Part of a small language model's weights.
Size: 18 layers, width 160, 5 heads of 32 (1 for keys and values), MLP 448 SwiGLU, vocabulary 1024, 5.34M parameters.
Architecture: RMSNorm before each block, rotary positions, untied embeddings, normalized queries and keys.
Training: 326M tokens, 10948 steps.
MLP neurons of a small language model. Each row is named by its layer, matrix (down: output weights) and neuron, and shows model dimensions 0-159. Each number is 500 + 25 x the weight over its row's rms, rounded and kept within 0 to 999. Numbers have three digits each. A neuron's up and down rows have the sign that makes its largest values positive.
After each neuron's rows, "fires before" lists the tokens most often just after its 100 highest values on Wikipedia text that the model never trained on.

L2.down286:485534516533534472504523463502488514463508514524478493519472527532505540522473505502492559510484520547516511485504485452539486498464507489492488505509538499514507494459548548525500496465463488502554507484509473521532506494480494500497483468483492502484497533453543502487511496435506482479512539538458503510521491484479482533488446523512521504492497485506497525479490532455548504533518458503536526511491506544507500501522476455528502470493579497499492442498515494493504495511521494
fires before: "e", "ed", "ation", " ", "er", "ing"

L11.down176:507471526503480470508493432507486492492522528485528488516545514502474543453496508473482525519469514471518471518488462535487544512457530517496519506516491481552491501522536526514505498486530500496517467536509494487503504529505535482461486493489519514510491535504461494482496516529529475517468489528501512451479498489480477514534442518473561498534498501506482538434497513492469549476465508453514516501509519424529500531476506482496516494494453494521527510531490521532484499511501520
fires before: "ed", "ation", "bum", "er", "ia", "l"

L8.down75:501520520522493470476506540443527501475486492498468507485477529518550465522470493529512491497533513495470486485500508476495492466496465519514478525531479543497511501474494483487525471450491507515530533478509524496518454521520528427567509497486497514489490453484508500455495465504507488489507469522525538503486531539505509467539478518506517512474480556489496513460506552525522495479508524483548505476480514498509479489534526493519445504459494526481547524492493515503506484553488466
fires before: "\n", "\n\n"

L9.down417:474515518490530510515543534504503514516515549531513549471494478474501557514512519489480478492493487515526508496521502485536477514465499470499542520471472503517476508486503525495479492514430497451525538552525496484485502534518483494534489529495474517442546484479506519472485513499480517511484495520487477554488501507477481552494509469474501586528485514497487458498486518489511505528506436514496491515478505521495499501511506521552492449477534505459488469526484478517521475522486488
fires before: "ack", "at", "ay", "ock", "ace", "ue"

L8.down332:467475542521488499494504516482534487498493518487460486503503536517503514491503533504537501485523497475513480512451478501485504486525502542494527468508501486461538467497481519470533458474506448512504508495489545493522444504493560509512479542463538529490503448497517544452474461486530513453500493482485500490494510493532531480502528519511527502418506519532515512447463553493502520493502537456502480512491495507492522503476517535515497482489466526531507511477462530473513489491530515
fires before: " |", "\n", "\n\n", " were", " "

L7.down324:461464517490490502483503493532490507478510479521460493488462452486482473478470479486483476463488501502499496511506505513541493504472490500552482510481488497549540504533571486473501482532515510511536523517469534493521468554504493514533545535511559497497462541476522510472496515545508526514525483541492492485499493506488517477501522484516498546541491505490513540508497490514523499478518535485465543494465541497512449473526497519499517486519555463494468502503539530467457517503511535
fires before: " ", "u"

L4.down155:515492501557437479532512516471502504501547505536505476486488499511517489539483497489479484493545489469515508497499484492495512532514497534493481491551474486516483447472536500477468493502480493517501488508537521506459518485495465507500471485520467541499438522427510504519502521471477525519517508456475487539446496474470472462512551467498492524508497512513485549518492532476463534475526486487490548499487506539511497488509478499531520510510562468494492506477558508508500494489515523
fires before: " ", " |"

L3.down13:507510451539519493514520484523530535509500556453503527495497442477451512515517497453539515489527482502517495507502504479461518536524509516503498507504495498480487486540466471502525571521500506501539464509517479482482479480512480523503494517518498470502447519510514484426514490516522479555499497501525479519517461506468497503500499484493485493547530510496551504548487517464497507517531528488473552473494457499502521504527520476483486527486487503511478519448533541455498480466493502
fires before: " ", "ey"

L10.down32:524499480472472534521529504471487521522537546533534474506511546515481507450458458497531512522480509497506473499489490531477508525454504516556497503465515545511484491499506515553512526529456488500468537457487474456501528524466472503499492485509530535501478483504488484483491458538454536519490474487541484498482524492496515539502492517493524486529528484512504536481485463535491522472520548489521502470514528506533547517479470488527508493452478497471490485514476513516509517546533491
fires before: "ong", "bum", "l", "-", "ation", "tern"

L7.down389:514499496577526461467487532521500495480533482477543472513497499539478513495533506475514492465506504505496475486526511501544462475475513482517462456501486493511481440523536543526470474460498524516485497515541476505467429519487541485454467521512528479485504520498518529491504515493478502424474471499492496500515489512506508505533498460493530482518536533500497508477474487506493504458482482531500487493509518551503491496503473506527495498485511480481473550508477523475526554498517459
fires before: " ", ",", ")", "Y"

L10.down167:465500490481495524466519502472526493481520508519450474480502506480438501505509465460528484453480484549517536466475549506486500501516548495499450485438530471505499486524455533489495522532453571545529491519469487491454489465514479502536518500502499477538520519467484514522498500499513498488490523469511495514501497523472504547499503452510466517510482456497491522481474469506529516505519522472476521538520502488470494437513502478507510489514525491538509474528479513490506487514501522
fires before: "==", "===", "In", "|", "A"

L7.down223:513502485450503493497497550515477532491490456535494478481501510497506487515526524512514498433483510462468497496558503517524470518462508508522455494481482506496494474536522529498475502507478512535508530503478479493543545566513540491478499500478497520503540518517493532493492523550475534471526536487511477502479460502474509502532482527481503531511517505503474518486430503503532522499504489496480499465538560529478488452490471495507524491500460478489500483454541519465470536518480520
fires before: " ", " R", " T"

L15.down407:472527525476519526524494572519496511524499501530501486503468549506484514467516505468512545500535516490460519499492542515522490497497494483480499493448545514494522497495548512498433474514496506472517465580467456503480516466515514486482497481511483537504519526490506511532456519530529507520487538479519504500506494471474545503484510522537519495485474488465497493429479503484480510491556475533483487518543510468510485483472492524463513525536493483504490504543499500469468507513479491
fires before: "|", " |", "|---|---", "A"

L8.down64:479519503497488439507524521475515497466518481480448512510461492490496494470517496509519495511495463493513484494488527508491486493541492517479522546521521467477495485451477498454541477471445511466489514493506528484544439463513502490492478485476495507466517438500518501500505487484513526490488449529488523470490488505496522488500467535495537556479476538504520526473510535495529541547523503485541476523521543492526513480472517496507516494475446484554524547515487515505499494546486496
fires before: "\n", "\n\n", " "

L4.down201:495502483527501505537468512514513510487514497540524508513472522522524508527524488508499529473528501495485464522472471510537514490473521501508450495530449463482488497477516495545516489499489540495479499485540495504463484515484509528507474485469496487527470501451509527468541487473478515545513480510503477503467508521505478512520514462523469478500562525493541529496518501473519477554540430492449528473512485525518545470506484469497470477539523445483499502477522536526501455496503460
fires before: " |", " "